Part of a small language model's weights.
Training: a variant of Muon for these matrices, 3932 steps.
MLP neurons of a small language model. Each row is named by its layer, matrix (gate and up: input weights) and neuron, and shows model dimensions 48-175. Each number is 500 + 50 x the weight over its row's rms, rounded and kept within 0 to 999. Numbers have three digits each. A neuron's up and down rows have the sign that makes its largest values positive.
Before each neuron's rows, "fires in" lists the words (lower case) most often at its 100 highest values on Wikipedia text that the model never trained on.

fires in: "has", "have", "also", "had", "team"
L9.gate87:491468587502558536488497492484410504468493536516468468460480432561474561486531498367514569529485479539550499494541467503430462496499568510454482517454495534546487538556487466476519471512526505461533542530468525493517607480498506448444480642459439506524489499491506527485489542538605467413443445461554514490465667499522472590596469486484526375519455485469537480457497466493462496551530
L9.up87:488395548518434515499501485484442562530504576568458453464450463468513501510520455571462588506476451459589473522435525489533551612458578454549505508427541534462461451478512454544577459512441505453499529511468423568515558633533548547523534476539479465506514552488538466570582482416468517575527485426499369416627538493488541520382463489388513455516599489490533562637572423508537495490481

fires in: "in", "to", "from", "into"
L9.gate266:489442433495521569608479559479497528480466436557478514454444492616470492499522507498386571521448526558478523548512409504533470510472603467592490490576459520517557530569477515529462562637592444481614579446549457466482480436478531438511435429461512550478566496451490542502500456499512526529492520549473463474471510418619455430464543513524476456555568514541523499547483499470457505523485
L9.up266:547543548423412503471551526460537575491628441523584510457442483558545493498480502433482512485479501497540488505511590482569477480594516541516526527550481405567434462555416522532518474506531557490587578454582497369515535460512520442497460551609492561525473480434502431465430510571514438539475539560430461490518564490531446479546468471462444469469421510584467430494466539542521563558539

fires in: "medal", "association", "festival", "award", "company", "stadium"
L3.gate102:457581486532524562435475454467507605620426512487528488467498504503462429456525521479474543483526514509565491673484593506489487510505510510427453548517487510474576503559524568512409569487493563531520498531550478444516429438495571486515540493610544461465523555485549387540654492445565458485514519570494475485520567480522490450502392522448529374475564569497495459437557463497524436425523
L3.up102:490403506473449539408526419433521539533440480489499428512512539567442414407569529462509396431491487643505489556512567485493445453454509423428510457550483502502482545599547495445453593416487500530467541483515487506487468466412523496492478424471574506391577425492548447410544389507599489455545491571492474397498548499554544472496448471409543453507542499507533519526552511465507384443538

fires in: "was", "had", "as", "have", "has"
L10.gate962:582539514444506531461462484562477602474509494496473545460573526531556488431588516420491521529523581531556475502460510464467529524462406579459440545511542510568486491505461414491521438474559564473532435511547546475572529453534555397623514552527495460537413517527483409558504555476513497532551534565419506332510557427512529580608555507400518428560504474541551511466426484457453555464461
L10.up962:463415577500451540560535562598479589474459447613469555430603516439613518508601546404490490561437502532539525451501519537571526558414559582424460512481516459613490628471558462507501495506469506535507561480455431473502504569538549506546431518493517527561542509417459490563464482510559486515483508524510498504448461449583497621484496482414564494479429501547567487460481535434377474530493

fires in: "had", "have", "has", "having", "since"
L8.gate384:454466585440520524543460579547462516429569417550459452472446477480409556542467510510555489550461517529549547406507477528493468531579474455527431560523585510516488547577534557431541514534536499424440484470482468508537464486501491567622520526585481479530434499434538416494460562574483508519535516548562464415445481507455614562458487473466420441464449563486557539513470430452487493545567
L8.up384:498478503468429504550558478476510631377523413468505514490429421486518505471587575474456523592501588484520521535488436506558470508501558562527495524442504551475595510525537483495422532406495510476476515466496363470536513421477491465467484466488487578546498475477544506583412468472621496542504512478490461449437479534538541566484457445527583501460521492425534514527426579447583511540520

fires in: "his", "cm", "their", "its", "mm", "the"
L2.gate142:511513529472469479558523521523451505510534469531449584436553475503458416488487532516514609562492509519439580518439521449475572484504474507429523484533578462415446483479609479540514444441470492507502497446428504570364496511533514473441543575433537470486464515576574423489463474487476468469505520442447548580507541623562509540469404459503538411469545578531461464471443369423488503485446
L2.up142:563520649494551545611523477512511543534500462521448497444448508442464474518470601541488516526461535515493461468480529419478508557542442541475563527529527548486497482519521495607461480484472499452535510486437502467448510543535528534469491457476599484559485472527494515429424533493496556494436478415502467570504573573514465637456407420480460486480501508507553490571531451395365518502451

fires in: "can", "to", "may", "could", "couldn"
L2.gate207:570538491413494552490449509487424557482544498540453483521529446471419522595477561411533477516638580495456490488557550541449541535507536446500468470468445426551436632500579479545439543561476439494435408544555485455437570521427473557450575517400505526442565399564436505553548409517532552525466449458609510460542510415541448478623390460538488397530556532425564467528461445492583494519470
L2.up207:522515516488528476523441561520485558529539503457504579513596477451488402602445539496577478501534459449388433503519504566493538436492494564405523584521420491501532563452500553551436485559588464518445487525619551532594536496426513445427570548453526495407522418504583454571500472511477550494425430500556560486572500416477518454530470513500483444558505490470426379477438426478527524553459

fires in: "in", "at", "from", "leave", "with", "by"
L3.gate688:548521601520489517528452475491476503490546595525500583429476448480407464442447485539526534519427542564442492454564509507569482498502487457534509491429507508488515492554555483449475510520451495466556596482504502534492558515488411524456561570477544470504513464509461581520529459408550454574633587508484568590407459610466476438529513464540569464511614577516482433588469469518429531644468
L3.up688:462409523553448463491525517486531631520490515583490493396527502498463450548428556465470514589504511493475489570546473466533533431437479587517486530504381468538493429553534514411486487563457512424607500510481479530520488544499512496414459516428583579530440468518471502485451424482376456472562471505480545504474522500484477515586495509544485543480572548478470491469409492380493414579428

fires in: "a", "two", "an", "the", "three"
L3.gate371:532526471504511473519492522556499519487510619427448518492529491603458522500477504515480480556513458447493474482575445552538541553502498458442444467542496439418465493407393461487556540523518477524497468512490416400499494535458462464501496589443599439510469431462522521479508576480466441524491624486519424484460505390450508431570457523452436578555476460542572457572568415460504457409509
L3.up371:489494455572459506559433464508555460487551456468522531480546530496619564517541430466531481535511520665536568418507431515556614496544506439448487570522525542483528517444523527377511515541445515512572506505461514441464483584475497488461495432462512534476524610504645534532480406519418488566498461546458480451482437540474473531484526570412498600428555472451473483489573451497520418431462

fires in: "served", "worked", "working", "serving", "work"
L2.gate513:546572471529435418418533434513484562406492473489458495401418558505483493487468496397501492477490537488435473451517466495494451505479520525436529549550480513564466448565518432407502515511524542487466549548424505537434466468572482502484586449412502460524504499479511433582545573496485525512577507414494519567559527520439492502457564453555486562471489433482418460491544392427509509521436
L2.up513:512540547480457391404494441501554567530518453458518510541456536471529493470541434412478500518456459484505532408464472497537491508442415439464560531499420559493545491448472438449477490497472460553412535526361451482470455430532490492523479391475488533478451506556578411540554464510546569598538528504531485543516451483401559396579500484497568549496583485497485458382439404475498522653384

fires in: "in", "during", "by"
L8.gate83:535517432496508466476444547442443564413526533482490467512516479512533445496531358426545585479424452459536516484565573521565480511469537434505454503470445546493521468539480403507511491616507527452527531479544435465497497597490566475511537551464523570535550532565457594486514550507536454490583501507430457506477444494511466466389547490486502538567490526518540588512568503492524426560433
L8.up83:440523449527488483553496549503454553526478498503445498477560557508538495497470466435496558559516566595494553549507576488522473505596567399479490542467546468510461517562470462486465429494527445540467541555489459573380559494530492481526548445528509506529622488459523473611489493527422537446660470546504418514543589576445426483569499541531540477518555545460553504553512458515430495447439

fires in: "the", "chinese"
L10.gate276:489536603465497520532429530506445550554513574509511621606445488588479472405515449467517559516488488517466516594428549495495535454444441449462528538548563466479495509437506556550542513483418510486491494496507445487454419449554603447436533484358601491427493531506541473538484532508514539437467518443550469547517529471401515498440416511447542463406457568508596476496538471462551530489419
L10.up276:439453576526450579462416496490490568497547426540506482535550512478559490574492398570472496586417524465504447588526498553526483483456500492509546599511529518467515529434508506555581563471464521545498453529544520500446455430500461424514494498435470519424487560363517490480553608483510586470527489510515487541518477468567445547492480482451502521455511410573523481476510307427521612517534

fires in: "to", "would", "can", "may", "not", "will"
L4.gate349:507462517492543555438467453467515522511410488504500514378502486472499439465527517523431480520475495521437475512521496485481484384517495487496455512576536415542431491508556500570461446479344510520438487425503552568480499482511518566461597484531430513518492495384518517467445446582473534508493483502531441512513512500553549559557495532550493482433456554445496530535593424456523574438538
L4.up349:464403461481528503487441446433581474496400502556511511418503554514512540484531499517458473474447482481438468513523518509479485433496500441449486436592504459576470550438511519535416447469422575546472532468475574522491485452480473496477540463434480453491552510468550504510529373481447505563447464457514484450552521404525517447555460435576508470490469554402544498512474335459451522571474

fires in: "is", "and", "but", "while", "he", "are"
L10.gate1022:568524495481538523508431535539437483457515491451487476443550476498539520537551525607566624523511518415563595506474556512410502550480452498517633423488493362459445492449657411471507559553534515510522437567511526486519474528481542585469542539552599462464527501375423552452439497604577479487501486471446475526495475552547534460550589493461455490568571503455493490453474524495506498559494
L10.up1022:495570523586528528463453407442352506493517521439474526430596511458489555512447585519474506483499475539557477578517569523547588458473497509546574475400635496448514461524440429489502445482457499469500396594515425493542514538533528508516540477513492399496589543506561545492470424498545513522470473551553592467514491489485544479451602529461525523449473507382480482552517579477363509531515

fires in: "in", "throughout", "other"
L8.gate365:430496484489566462542533544569534481471519586448468608502500471541505444501528491556505557492497532573496491579485435550565493501467529444430448490549497429586463446495522403514523552519502474425520494510432515457542441528506476460453501546505537457495448538443471491500335577548400486472469531432486439576497535450512518454527421475489493492492500442500439490550506485425472516484411
L8.up365:501434503594510459433509533461497483434531555599529365439496548505402494478525479436407556506470450447475541489569464520512528530550533397538536489532501529549486522542520523579439496481445509405450522578544570506500565541485475474516436536493510477511567496445441451524576531509403471494506530556552501471495512486490528556561569477473463562534510531437419492591548562489567536554527

fires in: "in", "from", "of"
L10.gate486:507576484419524475559573385515513459427509531483528587490488397544485479416474492481574498494549523494443463545423505544534513484503538523611524521487458562469419430548492449460426487534524496563471455419546507539461494374448513509515533545522476482525462453480478507527533599546513490572522549508492579419536617400468473472539495456462551488496606400596488396580368424532496499562518
L10.up486:431491423494428448467478460464489460434434617502452442469524471461423543488496518457517581559535505509578476581495516451476523621542488467513454467519577614536378516613513472455505587534506489504564489568466550427410520530526443473478522558411493549514465502442462490608546487531491537498573502558547481616439495514448488564529547545493515470471470512417538560563526509463492458523528

fires in: "the"
L10.gate913:571599585497486459508450495552426419561509451537572535512467518542498411497436442468462485516482575509471612459424531488463486583526492424525476510539394447512554492392550541464482512491416548389513423542434622477480557567387552472455536534446518537505441543497467496447553477458558512450443482515509575486450567503524540540460399559519483487544496541502480557511474466417518458494470
L10.up913:491434432476544505485465490550501510459546458555551435520480481508507541504479487534486527592515490614488511493561514518484493505457494393537503533576496484487513575443449474492575570449567447504525429499559497497485503584533442533463523500429477414537412461539568567401485567442572518470525491504492418451598556576587422524436547535498460406504550491527591501496605473522456626570513

fires in: "the"
L10.gate696:453518569453524495503544523452522491486489551470444483571445567474425447526552504499521533495517370598561563437534568459535475425475499429507543615564446580493450442388554469436447423480571493548541548512464493544528560461558561541432624528570540439452452537462526510531561478492502548477518501587482520551586480561359459462514484498527448601486545515515474528405434489497515542393468
L10.up696:440456446456473444476516522476533523539549465590501455434479539608501488464434560487606488533577592549379660396354555538462527441499570526490460511480445468402460515544396472407487510504586499507515484522484434443618468488457428407497504542526540510545536463516447529571509498523536482489499432493581487571493507545576505542507457477472466448490531610457438439549456531538517478386546

fires in: "the", "of", "takealot", "over", "other"
L10.gate577:525483576481444476408379470550435518575521512524503542476563521432543513504567399488512544474635421513441470481565441547444456484535509459514469582560495523523507468499495444551512449518507576585552527537509427498460535560618558482580564606524549502493585502501533480455483459456445425582441443506481495540421528472451469527553527453433501509461532518511492449420541516467487383519511
L10.up577:502463455542478517535456472535545531478511558452472536525524544536502494509489438421410474441573521515523492537529474527467536536440457507541474428513502541557517457492496516458562549498609544540341480535485429500468508537432499493486488465540472571443462510540520519527426514479536446517480492472559504487403414374585535416504458462595378534404501527517447457550384500530461529596515

fires in: "japanese", "russian", "french", "spanish"
L2.gate151:520525547542445555473503540529543477464446492441510548536501399568484547499470509512372522538503477484527456522500579416550515509584516495543472508525448496455434452521520433529530462558485467452564417495542422552479545455528505538422523574530345521500487486466451579474563497456563478474546519447492518512518511477480560394444454509508518535530486523541452461464432448544516449473557
L2.up151:474560503452486513514447429500462499493469424429535579538493549549496618467443570446426479539514388544652458506502409503530615432531461463454462490554535425497359502475436532536420415543411441547515437526462448519451513474556516500471496548469423522607500492501578486524422538496481532480475508416536495472458531437410488467471423443526499479510583469485472547550565603566463556493479

fires in: "she", "he", "has", "they"
L4.gate577:524504569509508554520444485481461477364436499452493537528502564435542563483620440577457439383515482460522472516511553537454488543528542469496469623390563534492565496528537595606393457486419489425541556474512425601526543472479537507502541531499549467483467481549472501523477489468451521608425562491542573398562499460519411394559499470565507495492548486540451591466480473537535519531554
L4.up577:586515432501405604468524479560537472459550553486491499496517463568494455511479532603486517565480484509459467470388474425475549513526518413539523589514423564519537417600483477486491548558487518505507541437405454451503559494533420486534437525467391573510449386475491483493518521482461531464572536572538432472547496478490470475451402417500451486584539408526491504435445463556464500466509

fires in: "with", "could", "does", "will", "can", "experience"
L3.gate886:507571509398530486541471356513535374433492479521497478592453550498454577441465529489444578500540544449476468466546474554553514608417480545459497476532422420566524543515518457507454473537578558525574399524480504532518626493424509482487542560490470513484475523458526535448563429486562478479499429544519548476508467502470528424593440398553490464454545479397523532511522516453365516483456
L3.up886:517497538485514480589355508503509538444359454573505509461577522561570494653540516599570485494575521589472401535477509522580526413486563560368472444490516421510462525479434544530531466547485447509529464411541494487497574453506478469519476490499514470576433574517559580610539589527592551457500501585427447498465486469558502489448411562468471508471536477425414496508417530558461495525517

fires in: "would", "to", "may", "could", "will"
L3.gate365:466599510551458519523424547516470564434483426488467549456512565558478587563531508412458538442501448428521504432563495486591499459433494568336505440446513553493473481513524590581332493541508476548475528451500455575477560535525536549494526519472492502564534479508543557479491435416434481524472415474521577492449484410539565473471483594462476470563529563425453447431476495513504514427551
L3.up365:486490500424490519415475458550525545550432457488530520486580520487395577512489496443547503557551490566542396470454501559446465437474439466556494549576493445478480637505414532555453472510463486465458505526516573516406446526364532396488594564568499447491497468475555496561532509524457545472490502514479490495499575465609530534631516521485476460484479550419559373522450427482475538493473

fires in: "it", "which", "that", "show"
L3.gate347:454551506439477536487561548490477470547527523447541558520500605491435525442529515542577547469513472525469432535588520518452562453486604523515417566578490422627544474480483552444470598572499577583499436505579540463462564521569402483440511537491540501569486567387549453512535393451584535502514509508594504460598583484418477449567471500515525492512470606451556590402419475534492487484545
L3.up347:551526543531478576495492504476489491568521444444468501492580494491495578569608574440444493487518481522442496573485547496472515504400511572453475500655452372544515468603528520607452527513583614613516488479457471505580482560514450480499498543523447531575462516469560535476406410551516529453503441474537639450430532520467523478565496487397497448487482567539516457477474474451554439500366

fires in: "the", "from"
L9.gate622:391450462581514451523490577508445531453511510581506541567555513521483506487489531543523455447473487507514514494417465452510433552485417562497422461578411537559520469494619457505459603489441443569505524490553575464501614533452430518492503453531521427530576545514524504424471556544557486520538537543461509381466489468505574511443380458491438559528584502483459485521491464542508571506535
L9.up622:475487393519550504489472665535463543527516541501447513566552492536509500503440453415557536429454497481581520453471467454574518590454444544440539477493413487577542516512391439481445529588519520607463469467501500481458496614494534471526464407501438466522421529466535526503515520615473512415484553439555536456441554460562557428486431535458346521463555467439514429464553565502575511506429

fires in: "of", "that", "which", "how"
L3.gate1011:569561418424477499612427439440479443549465492485451519488582434432426412595428489555459527553513426412473455475415486382476456462452547497524490433538467551473463536420600461443583476485553444480444423403578455480462443484564541447570507512568565465485404416553443489532521613516529610425514519413417471486470481434523550433449467462489530619484461459596435543511527535521514507473508
L3.up1011:477528456506499530502525469538490478435490539494511556507538559502494537587517561497463411514565311487507426564558478449457470526532494475541437509523443586571531416441469473550495488522513502499474444499563596480448485437545438426521468587449516507492502437458460516549610429506449557408542493522477469557423558541511528453449520523514498437499545488493455528468484533529498463557579

fires in: "the", "in", "district"
L9.gate24:454442392495534620485558545435472464458462506440493477452349474510553442506528583538424422473554444501470507523487500493488442488509411486504636461602458441492492499553551516531440454533515546424520524559524425502526496594444529541532466583409471505503427532477606461429569387543447469547484521487457412516461542555443489538495515549423530491584556421536537473452519554489455463472592
L9.up24:529538489420443474444527609445449494438533484479429457526513544595501432453541431480567503464490604516528582497510478486480599575519494511514449522409512433550459498484428507580526401465487499484546476556525408520559487451433545405453544496463485509524528434517527559490555545494519484535449516506493576496413391508629546412522487528430390460400499469474421512481419479532458550540505

fires in: "in", "inside", "outside", "to", "near"
L3.gate499:435546494543434540547454456456618411448563494504539542408433545509452492472491463492473443538550439534525500467427463550516583431481481458532551591563510527466414502488591509456512496501457440562504440429553482438496428474453449587541487463447521498572436494524524513503444587564491519484445510517512497521590564405520464489503582572572515495510499460519550425552491499474411580514485
L3.up499:481529474466465507465620339500448438491531534447421470439494481450487524456556437538533507516582466493501443625446441469484494451452455453519535499554505531530452577539516502419458504532542485508427455461569461613529486461410399455489472421448509528478533507462449443562508481496603437513434499487476524557535486485594563469484550494496522471543542501511487405567468584523413511429530

fires in: "when", "if", "after", "before"
L4.gate896:469580534412510461512566530554572517465500478537500534509506626540425507531541483452486411504427613440550493442509527481523505472490618467520469480584480508564491507534536555467520511520479479554352495524555448541492488475560430483514383424441588494549536525517553581446440490506494515469525517532513483535426472496540496487491507521482578477466471560545445452546589604608467406496519
L4.up896:587487435443532442564448574484444441488483408551486467551598526479562526391503495502546546473495489462560550482502479547524457481390464452521403517506455524485503556534480520489479482538544495543432512519515454560549472497528464539505572445478605558458526512537453470401444503483490491526425442466551495586518483483521535467588468499389571503511544399514461560538555518466556427496460

fires in: "on", "in", "june", "age"
L3.gate947:551462583465573515521420570517542514440436559603536472516462556443534442544543558565469503477439432506509443570535572476485468580455455546472531546533524505489539502477475420506552473443550497473497482474558557564491420573523533539506464528520423562454513532486469417511482474543519494466413465413394581508567527509528452500528471581526520438398537557526551531509512525450515558532536
L3.up947:522491560476519546483475517451488540525452533527576459474532590487560516440501492495467462543501470486517455459438532497481480526452506497453421525422521500518516530521502505439623463494461490484485448530539543497416462498415480496535526530410518531447512568575504526510491524487473552586436632401487461542497458550606518524496401599440524435486516473584517513433527656543426476564519

fires in: "the"
L4.gate694:535406460573419539553566541415507547506455470544485483535606485525502477501411497546420582548495521455485542483419562503565531517542499533512498491490512567432529494459531614463492588529538565540532480487514464442602439546476487476440535553535600439456493618502443468526512484551530442435482514544462456472551496530444486569506471540519406521470543461448494588412474491460540489536550
L4.up694:509462468515639557479508548501441448555511481560443619553542576473583438384506473481514483507519449546581477482522394465515544550487518457497403577487540516501490494420474433490481516477473526500486498467486533469481516597480496500496526434429547489524447478550540504527582328529536525534536548453529490430504487437494479559510499513480476562511515555517443554481498462462496401525512

fires in: "would", "will", "could", "can"
L2.gate50:468459367527443490492547502491519554433447544481445410432519513436531549477464498482491467472552554501458495537535519491490413479519550469455505507430568500473513498495510446493501431467420587558368550442568540485641506459509531634462556530547555454501552556513487469461533457508505523546409490493520544391545534523594495539551578596476428413456514560482562509427432489562541514437543
L2.up50:410496436487419636510430445524458492494485519500454467427492509567478489501506471476505486470603509508522456500494533563524437545457484456546476461493563408528492459538462533465526437447381482511483578488556428514498502476481507472491563516581488509559539579523459426541516411562399395501423415479524495522435485529468488560575456582471578526503516666460533469390509454490599529503422

fires in: "has", "had", "is", "were", "also", "are"
L9.gate416:461484510469426508559520468571546549357437424473494425439527541591479479542420509464526499453483513515450546501528527498453579559509584467496502531486438577510542480575537483479554532514547438529460440456514450566549524501484517484522481477501537468435551413467601419462453568517477536476534490470494523604500451447467556451468521505490438411496519514459508538451555488503597483543503
L9.up416:509418553477444485521450503541583559519408400514467503450513458506502497563498490526525552526506515608515538498523506467462469553458554567503441580445443538478544506602484509499619530389492488511495457569530469484520511525446513480518507504508447574461440427414554395466460500518476446505649443645546419489484503528477572466518459450602482545545501542531511563574559463488487457472495

fires in: "from", "during", "after", "by"
L9.gate775:525459494510544533498432557444591453492466476476467490517537428523545472419507450500471512588518497501380544517464509536542559487482481454462525472459494526472481497544563526532500403524538576459521557469508456496438428561631509545522493521424521511453551457498414449522422494479563521530422476486438552558477441545497417440569498547604471479530493468579487529588448526474477528533426
L9.up775:470500562553488463469450489475406528415423537477473494560451421456462478564453518481436483555485595581485548582536557447523415464501530535527400450524496514474434545559490460487510514554552477592506537580606486469449507417545526554615530495406490471564481485498532481529478494530558427487464501556540538612488603415517478560568515508472535437505485486515413496503520403542510472527485

fires in: "new", "after"
L9.gate136:504484460434568547502576518508554551477519469562474386540492456458458487476554451475549458567499473495528500475490498568605541412463530521534485447448463581552546485325473480502538502492501500513444466424535460569473566432507499404538448448583541512562484472520412448381514412445490492453527456502448570546481456463421499481517520494501531500485476535474550449503483531482507414464509
L9.up136:490556365460511517609486481493508500487466551523486559400524546500484492466507555402533577572489440490557523422546396567502474461471463496469460450528492405493613612505552500553496450512484511612429466465506448511572547544614597440491444587603642509552489526556498469542456502486516477458477510520541537549547463471379459463530489443463478468555543500433494498507619577493569477523488

fires in: "as", "in", "under", "into"
L3.gate611:514631409557608544546403566504517546504418548458592502410472527485549497497551507456572568564541433465422459398494486502440491485464533557348527571628462517553420452568562484536490493578492509428379394469525448501637504580446477522520474458416508567527417429489552464498534485543450488524539439480556516443451480498567467536491443531554445408473513534465511466500449533520495557533519
L3.up611:547569551605463496479573483483493537532502546539626488458473512469506486505540507545515526568447450593536460474581542492426508524600443532507456601504506450513394543501567431518478534487453520470526469468605435504565519547396503593512407505561498573505476370444509423505515452519405462610411549512498478487476454537482474489502490538499476458472554433557560498489450620466561512472510

fires in: "to", "helped", "would"
L4.gate355:482564452553525505507434538473528591527452482533482456446400395474455455437504439463477461572456460588495438587566532502542530493539563443498478561490446401506480521533531484533610473493490422531442408526557503507528456533471480569587532478710540503513560570466549484516551405507498601588426578514563596498501519424535491479567547576571458436455438532507475503495540426502470546477507
L4.up355:598451493532493496610461503500454396445509477483451590480497491569505534473532529536406538408574484540508564491482472526451507457500467516401484471458501438480576589459485535572411476447380499483571560452443400530510537557540545529567448496511510438443434491501482491566477497513436560501418478484580479459575482455518422462587576509577490503430396489516558440503513455469480512545504

fires in: "on", "the", "in"
L10.gate84:524593450455599484428507512443467525463551556486501494566525590568454451522488545515426572493452611460488493452574503459540443568523594470499558568592575538511475619540498510479604508507468543505455572623514529510537515583526498433590516518510528582561605519492477503599479546478515560527444502440459445525455506539450472510517470509454453516455487464554570603476473530536487483594493
L10.up84:610436438406555436465491456545457560518487551443558506474406508529514490497579507548457531548510440420544526368599467467451567438485556577528555489519482493548437520541487475614511463500482482545511503541563490569514501574476465472504509531471606520484560537450551525474424479448545481637442569474490467580494503570476472506404495549416544512467388472524535481518370541451513524619498

fires in: "in", "outside", "into", "inside", "off", "enter"
L2.gate842:507601606516414531506492451552564538485565498521503606380524456625510595546574525507513456483455499442457452496501484484554522436469495552487446561489465558585413426546587489430408452553511489525450543487540457510586508453405578524476406517510513481471447498482473571499564588398496474510460526497520526569522544513607449418588590458475503468579612525564523511628448468525554492587399
L2.up842:550586592453386492432507485504502612419421568521505552447422537424459536387536462497508429540560488514466461476490522594551566464487505471450501520485463527622492467594552550499558499537503497577521567552564568555482549441522459381488609533497503564484467540485489526418531530458537526515551518573478501515503549481595559392488726365485450509501472532497534505553470500428580673517408

fires in: "russian", "british", "romanian", "italian", "australian", "french"
L2.gate741:499426500490440498555474584538453541477480557462528575531575499516530581548391434645523562503412527416653421508508432517454534453584441427467571508548464498554410447521549492527529435465453455524540391527511555404488398496498512507507536556562462521500424474460577533428503471514501574489491467520548395436435561505556603576511422445439439411544542397469528504527568498513493489436530
L2.up741:478423528485427542508420491508523527533508577468480483484523501583487535565470560578398533536464501479548475587563462472510476487557486477546450555532474552520433530607508513505518428524464492445481487502552450496422464461431533424516514547555481515575429503472528473393505551519467599499547492550488505422488509428456600539538488513505398480555567499461587488553505503510466452459527

fires in: "over", "than", "world", "approximately", "about"
L3.gate756:522410490424554417523539503518541530475443487475564394452499402523551571490537506558482595464544556455508546470490488476456600481478401523495545607482482509472546489495509546512456432628513513521480500528465532549454408508496505403535501504539458473451560547463508517516447437450488542535522464540594514484560550420469506607494524484437603448486493495472516475525493562552450494510496
L3.up756:542551474425459449495531473454383411490496464520516566420512464452469458531534484543549571505511512481438463471507517585487454511483446490471535472473508475378461523497496522454541439551575384445510496416538604514493571411413468552527476539465492457556546496433552506451472521517515470624514513405480491534559463383522538486501390475537597543468421510498589571620486537530417444488457

fires in: "would", "to", "will", "and"
L8.gate788:506455559451457529524501470511516491472524540531512468535603464429487518481405515516478515588488469456383504505526463517496473436527479426513441561496590572567522408563509471450458489513483515441490419424556471570496441502558604566420516433480455463460455454481416413453534547562471503534509406550517482436427628541555505487499486499471472502532516457504517481509520508543442478467454
L8.up788:424513494460506512464482517520480478498550518581440494507592497574542526500590441507463582498527461547481470471503557478505543562454518529535515494459578488514440515541478569558520522472508552502559511446545498461493480500591463543532583503598453549500521473599599437474542531512547528555459580441609490477434507514488545523514419438389516462446569494468475494485516586463514540538497

fires in: "served", "known", "worked", "serves", "remained"
L3.gate209:502603586501469465467493512497469481516547482444544529421500504548511522540448517508384517485437551572438457552454480530497534505434459596475581471550367542421472474475421394533484388508571573550470582494535454454455556509570555491507472520447495485602453484557492549564498533555485627434533534505467506563457454416464530467453483517486460497562465494590501526406450456497437537547515
L3.up209:521559526534534487517506433504473504528474429458527478474519497538473620542433458497563551462501492546496574473475459536523412535578552605491515574524348470489500500472576484537580462433385459528454518551532454434442481472516499478555426509554460423536423528579461511552462494404578542484559518568350448477491507566518461443495614450503395446497495464456466466463452430569484561526429

fires in: "award", "year", "medal", "awards", "association"
L4.gate374:507462468545476555426533504455448516456454501442491654512445554573476445493534533451540483502597562498578493557576560460519394537534440459443489534543559507440517496488481471429461531441543485572471427463494466510500540391468471517393513517523492548548604533567519500513540470522457505557504574523586509535452416485510583494494473519427407485523481500452503593504490576558507515450526
L4.up374:549551487474452414505532467467487421548482494485519389424498420548494490457512430465556421570525497429468454533501564423610369417522482481501477418406515531536493462471473531570529550408521499422484514537524450546552419559515556477492486492431515564527551502443451484425578403484504444492444454593522490525432529548476375590517494470534532517530513582470517427536523447534455578449539

fires in: "has", "is", "not"
L4.gate472:543507560537542450566529482578465469421502511572527498510542415549456451581424461554515524593494561429490486502504526464451484633546512494576481529434587513415435542459557487542516520475373535450504484491472451506557554517527467558554525533493506517468513414554495525482442502486606617489508476503585577435547526587535524491499521562538463521598441444574540597486529428403460475507616
L4.up472:489569527468483494464470457575479558422505513420454481441467452463486530497514508474432487516457526485475458562515609543562556511543561514511536581452551545546491492471468503520444580509456502495497553545495453417569558512529531542456420552431484525459467436471564505389419470547469576550477510388455468555641518489540528435430518613480414575552452433510489544573540408504526526467548